From a checkpoint of a small transformer trained on Wikipedia.
Training: a variant of Muon for these matrices, 903M tokens, 6887 steps.
MLP neurons of a small language model. Each row is named by its layer, matrix (down: output weights) and neuron, and shows model dimensions 384-479. Each number is 500 + 50 x the weight over its row's rms, rounded and kept within 0 to 999. Numbers have three digits each. A neuron's up and down rows have the sign that makes its largest values positive.
After each neuron's rows, "fires before" lists the tokens most often just after its 100 highest values on Wikipedia text that the model never trained on. A number after a token or word is its count.

L8.down1078:489468500540443469396423510492517561442485532460561530596538496509582538543519516493505559453522504465540503509420493449486521582405557502317432542518461547590537507477546486511456525490535527438521503457418543492476408555441396555435496542518421457472539510480579523544631584477537581558
fires before: "0" 56, "1" 22, "2" 9

L7.down860:495591545537470508488432475459474405541456560463361453524451546580557507505504472410458443644459462551543535497466460444513470428472517452416507547472432524495493555566492492538490408527500507538443555523538472598422577541479531508473531479522456485529482603455469517553500471500589462518
fires before: "|" 45, " " 12, "-" 11, "\n" 10

L7.down431:435522496489447487487501557489514424412473405658501515477571474545505513566615492504532509444536487591446494440464679442445556462483540506364535477474495546554500479569461545501460518493473593486424521547433546573510538493453500456419454539484469462491525581530540437532456467537445458542
fires before: "\n" 27, " In" 8, " The" 7, " It" 5, " He" 4, " " 4

L7.down1393:526530530513530582523531533556504525427492490469527476462508509523511482506420475447471583507485454646462440558442480555432584488417468504383406499531557534508600506551488541548402452455489507526499534541500527510493480501531512398517589459444545512497481511516497422451541494477489498499
fires before: " |" 26, " (" 18, "." 5, ":" 4, " was" 4, "\n" 4

L2.down37:472520451446423509513618503499591415486549514533572486455525493496500515530458449497396457435608506500594611456506527507491507490492347556563523538484464522454433447511525466527471494542451520624526414510493524510533546509503494532469582439555530472492502457509563480499468545460561469481
fires before: " " 54, " Ro" 9, " Lin" 5, "9" 4, " Team" 4

L7.down514:519522539486552444521416528524409542480456499546505560548541516468511449552527544450521403535570437456566442473520516515495523550512428543360534603466573501466561545442521468598566474464496516453473434469487526586512504541509534511498411515428501484404522517442474461516476574551482423413
fires before: " " 46, "2" 19, "1" 7

L7.down137:475478541573508549447470475534502486476502458447548524550501489496549432519554476484494398482547454427460592548572435537473498459536472480368484475404512574577486572511447363515485459537511585589576569427435536514506555555529551572547402510431491616644446408497405479551507517459447471517
fires before: "1" 31, "4" 15, "2" 10, "3" 9, "5" 9

L7.down1497:476496521484490425494539529508499511474514485441371479472452478543460555501501437445514452434455480510499505474466488511494544464554447458803518432425509495507511531433533524528560475561407567498514547454526446401550617463455478451554457463527558478504472577540551531530445561596514466473
fires before: "1" 24, "9" 16, "8" 11, "0" 8, "2" 6, "5" 4

L2.down189:503514472471511558484529527432530519451472500451525461549482538481563434494448452431475519469451538425539542555492539445560533553553475450368501500393508423513491554585575439543609535411449467575469547441524520511502530499448503612485492510571502501534560649482466483548561477468512550521
fires before: "year" 36, " as" 13, "." 4, ")" 4

L8.down1382:524526521622449475477462466554472490331624560565482565520479460548477518551547543548482464498468389563506409472448459444465537501499466577499551512491512442521482429452534555483529549501563561459424568442449488538486474522496544442512457494543564557522376470485594503491469550422467533457
fires before: "4" 54, "3" 21, "5" 10, "6" 4, "k" 4

L7.down208:454482536533478448508427526531454492439544553499485464505460498533488389411427534461508531472496500472513390529471469594487527563468513507555482532522519470445409496438501455552479453507420529502554427443447511500479555452432449464578519410586528418575549496535511512462561511439619437475
fires before: "0" 16, "4" 13, "1" 12, "5" 11, "2" 10, "9" 10

L7.down510:510433510498393559553466549532567463486535438495514478498370476443476504457450489508487436579559515545506533563566448494476544411480546581488532497432525511539487540500517474586483433451468489556475492483509530535472531519495501503469506568520586576512552499536466456519488463507616486488
fires before: "2" 18, "4" 17, "3" 13, "1" 13, "5" 12, "6" 9

L7.down1564:546564574568514507527506499525606508444532444528521435488468585530506557477489412520451503542504387461482519523589441524557454602571478548467583516458581457479462513421561440475529542558457508478478436479444491501481610535573547502402468518413535536424420444493483513529479670491466484494
fires before: "6" 20, "7" 14, "5" 11, "9" 9, "0" 5

L7.down1482:531504469539518521444396427494404451390484397408490481444464481555556469523463446573499532536507459547616368483528485543529576518416513498467433574505517465569552473497540445536458414470453493476441521434461481569501529372618534413566633572467449502516515496532561515502565538503474511551
fires before: "\n" 58, "1" 10, "0" 6, "==" 5, "ul" 4

L7.down159:526515452510450536559562559447494586553508519521509563483518476625471529469501437480540478503472607524408584543590528492560432487474492487516456541449465466555488526559553455564530438448509411460461513548416474466521540469415447365498474548540512580474461448561595485434510530475520503577
fires before: " |" 57, ";" 13, "." 10, " " 4

L2.down901:531462444511486446471536442516583627514511408512431474503615520560431552536425466452407412527475500531459516492446503462506514542462462511519542514396521532549553582463473471596543588509488508567521476527520586511531501474564525360509570568456560538538457479510501488556534424519474505448
fires before: "0" 29, "5" 12, "4" 11, "2" 7, "3" 6, "1" 6

L8.down794:548573499528522476550494655468541450389597490452495484499499461550507493534554562503505568526465564490480526526537535487552568563485487490257588512513551582530525443540462519509542447513400447434431516513525480539474515479451525475526437514424402485599480430507551457573520585526487424519
fires before: "\n" 100

L8.down1637:527467448564496510556484486478480519479492435539499437608492459549473477482474516512470633476558487573542508570492502526532514532497529505372478458490502449549455519555534525489485506516606434546485451446491472584489548438587558476570476561524439439441536547485371523500498532524450367540
fires before: "0" 17, "8" 14, "4" 14, "2" 13, "1" 11, "7" 8

L8.down605:435481571549469558528418465523485488562406536549464413521388458520523473496429640539454490514551490612499489493581489430464388487470547459407498433611451599471465486475541481489526514519533467581543516474485544522507433527544522464429410578553483489588511555445490475422505432490543458454
fires before: " " 46, " the" 6, " a" 4

L7.down498:493535544415562506502461595590489475504514451530543424481432454636465467524440487471490511508559468488460499566542507521592468493559471485335577435500511470510484488583438456455489509517580490450510582508561506471467445458586514533584443464453453504519475481496396436429470451566532406548
fires before: "\n" 100

L7.down622:478497471595457504505495548472437498474554436456463504579515410522535511556431527463473464446477541483445496481631571514536560429603477543366446539579467504418514503571509452540479481446448427412462544532406575500524565428502514490534515533505514427498627517510407526525511458537537453532
fires before: "0" 38, "1" 14, "2" 11, "3" 8, "8" 6, "9" 6

L8.down947:522588512514473591486568532515481544438568453497509509409553490617588549570528421509465491487595530400539504418526565523523450532452530503467535507457626517507540452463551513487454429600517455545482396556559555527463534484562507422450568463535457448485482511479418421445498473592554485567
fires before: " " 65, "\n" 7, " Democratic" 5, " Candidate" 4

L2.down794:519512486624483463397646608524554580545478531529450507434503510529498435429594495437447492510475418590460530530557575405549494501540400542605377576488607482420556431403480518492565503489498583572454552450463540563553492487515511384480549505465399520471499567499438510450475477519521579576
fires before: "5" 21, "9" 13, "4" 12, "0" 11, "3" 9

L8.down30:494448538485536527548573509542642482502450473524451369512502532561473487542450461472541528428542483571483498538494511535513525479559431499612580545494454527397543571482473553501528531426470525505483518421647498464572510443541487516476546569484430508464434444385515574534467470564546475527
fires before: "0" 44, "5" 9, "1" 8, "8" 6, "2" 6, "4" 5

L8.down732:504477524587447568470517485468514457444564573455486551504435481581533497557514526530521439545495507589518484514479482473570543552430485522497554518442369507617402589588463483559499516451438467504480429483370493463493422527471483489497464463586555506516485509539440577447500518493528502534
fires before: "2" 33, "4" 17, "1" 15, "3" 14, "5" 6

L8.down154:470461396447464524495520556568568519504523486486495601557498495518491568540507375416564527554476509495544529505463492512490404495524512521587433543626571601470581443556529465565534484494402446508461563507572562447548509556463552483430509531576547458529528538541508499444474575512563445516
fires before: " " 45, " |" 16, "\n" 14, " BBC" 5

L7.down252:618589515528611520410547461500444564485468499481438513537463460633511541545541510463506552475572491488484519438530544446394541436515478490232495514602501483540524626533574527528472526509551535575578504479467467524529502532501422530520500525576443507393501601492458504452518531458565449535
fires before: "\n" 98

L2.down128:411492565383465460516532515394515396490535566516561482425469428499423473534504523428522543446552433469440612476495565504611493421583365636530509544494562457514458419525528497484421520455493468471481458539441524496437422533493514497537516463496400500432489438430535533467575488507526464515
fires before: " " 54, " Ro" 9, "." 8, " Lin" 5

L8.down70:467481577464396394496452585575556504518457547489458437524443476496581438518544497452511479459465599479504471565438394523466451504485493412349474524492529441522493542545508501561428599574580497476533549474445579561450528588533463504527501442530528496491499556589503479454539507518580493601
fires before: "\n" 28, "|" 19, "-" 17, "|---|---|---|" 5

L8.down1265:547423540528474492448452470541478484453448541463441515511557461417555461534566457585543531541621381544493488484457504420488540504529460510405567570483512515520507487511490549592503534479470539533539487550458542535505560420517536488567423460433469492486428479440593570539542544517504530451
fires before: "|" 27, ";" 16, "|---|---|" 8, "1" 7, "2" 6, "|---|" 6

L7.down45:409508441534434507479412495430509528456516438524388539478426459529525478495511451555607534440470421496526430521477442460507557458620568488553614564419534541493488501521443587456524493545509480481523518431547507511527432493498485572560509433501554433554506568533539531516525562337477469514
fires before: "0" 21, "5" 17, "2" 11, "3" 9, " |" 7, "6" 6

L8.down1104:425429514526496520457503582421450546507494429476534496509448506493508546552578521487610480453500471457563493490490514525528533516491533530000478507524456477514479483478514468557541483479535482473546466480457429558463497485550427500482433615433446503480517498573461505487515521437466502545
fires before: "\n" 100

L2.down449:521505516498533552418373450565504537461590531494473419544542542530491433502402513372501481512498419530493527558506490472520481581445509500473473391578491457504499539521492496493554424449494465597476586484504537525472487555444436439466484566474494495504477473525502598485496420623515440501
fires before: "0" 36, "." 20, " |" 15, "9" 8, "5" 4

L8.down808:534551553464545554506445467506490458476551510547456495561495546533528466490478510413460422568540551471455557500446623504445470493532509537336475533404579562501561486488529465525480496431497514485555502543410505441524497532557576430555475424572519476517518604515481461539479509409466477439
fires before: " |" 38, "\n" 8, " –" 5, "." 5, "–" 5, " (" 5

L2.down571:476517587488418479549505426459550460485534607579584547423470510596556504517419494503441462439476511495545496483528499438460523492435409545612542491563519547417387469540463485566439517465470441613562451465476411472516536514549526512544571505598458479505537537493455476462563579565591556439
fires before: " " 55, " Ro" 10, " Lin" 5

L7.down1701:521575515556482581585437525412405492494478610463539434412523434501470453542584492460538550603464493534498447565577430470536589520555575533335483491537476507502527552468505548517461442434519405544563426461444433547434436405495537523548491476489487424523494542487459547497517543514467470513
fires before: "\n" 88, " " 9

L7.down1058:509549501459433508537544551468524552571424546538447468525515428499482598430422496542613480509541550489481547436462530488431443467517507500606519496610506498541540564506569557560487477447492506594427436522515434441590493516444600521392500492497545474552477531536535496494555389461593396494
fires before: " |" 50, " " 5

L8.down1492:492588504576471456491569537501484500445478507510447477509527473537503472531493529497468397434393520478505423503541507428514542516525469547000494528495497531455533543513553494568496567460547475426416564495386552459440521567518458519390510443446529484506500489510464494553517411474553490451
fires before: "\n" 100

L7.down64:551549520520543413551434533487410525490503538515568357535371470487475519444525549518471558466478483504492465522495465450545540496459464592059544568510449473484453620527518425494528441405433564568512552535421539538454480529468501521453507505452548538476445479517426447477494494491544375554
fires before: "\n" 99

L2.down1414:587484445518446476504439498448518517508429526524489562469520578550456576487508531609468529499460515580502473508461384460397474519431487474433416448489458429561471452505552461497479582462502503520438518578495558493500554507487559497478490470480394494484565498526527534546465517497516608499
fires before: " |" 47, "3" 5, "2" 5, "%" 5, "5" 5

L2.down166:533524497538561468578441477507512493471458535503462421489511443448491531502555484454438387554418524599485456443547516504497453526478534501379544457473442406421507486561595503610510469520455453508527481510459521508534445547515530460592480536499518485496500486554528529544498523446614465540
fires before: "\n" 28, "-" 25, "y" 9, " " 5, "ler" 4

L8.down1527:433508492602548505527478488500497422495558589454515439539463455471561484518532509531411482478482487459505542496458468493450560520592488468434452431468447519502439446547555479489454495555410491566476521468451466502544424470547523464435461551571514564553446580535493479508489507487547512518
fires before: "2" 31, "4" 19, "3" 13, "5" 7, "0" 6, "7" 5

L8.down1702:451486522519439569563509577513541492533518477535461502467470637541528450474409551461505488507432520553503539530514560528525504575517526450252554519526519457435379522532450532521487448571532496471526508488548545496491503545490518488571515480498489516457466550571493455479541466503478541529
fires before: "\n" 81, " " 9

L7.down1604:383429474573475502520561546518460506435501507479536547534467489526531496518526591490539472472416450481505482507487506526457511547522489513000480462524467457432480452456491497513510488527495477509466565457428497494436526510492430489477441526462470465530499480475473520518520455493575479488
fires before: "\n" 100

L7.down1114:521510484564456518517585532488380511477562485498468563473407469517533471422483473481517544501544518561609453506447533425465572549487471541541540519474487527475534530477595497495443421540519519487502506459392496487551506503473527606397490503462529541462478581603429498517506472597560534466
fires before: "2" 32, "1" 17, "3" 16, "4" 12, "6" 8, "0" 8

L8.down409:620535507490507531484500389489498586545523582545514522586537497519555538497534427558535363528527464526518501487450477496398461542450444493441530581472437467633407509416484417583535501515560443614428609541495425572482558510488551540444570491547514522517596482462443562502457586501442504488
fires before: " |" 48, "%" 31, " (" 6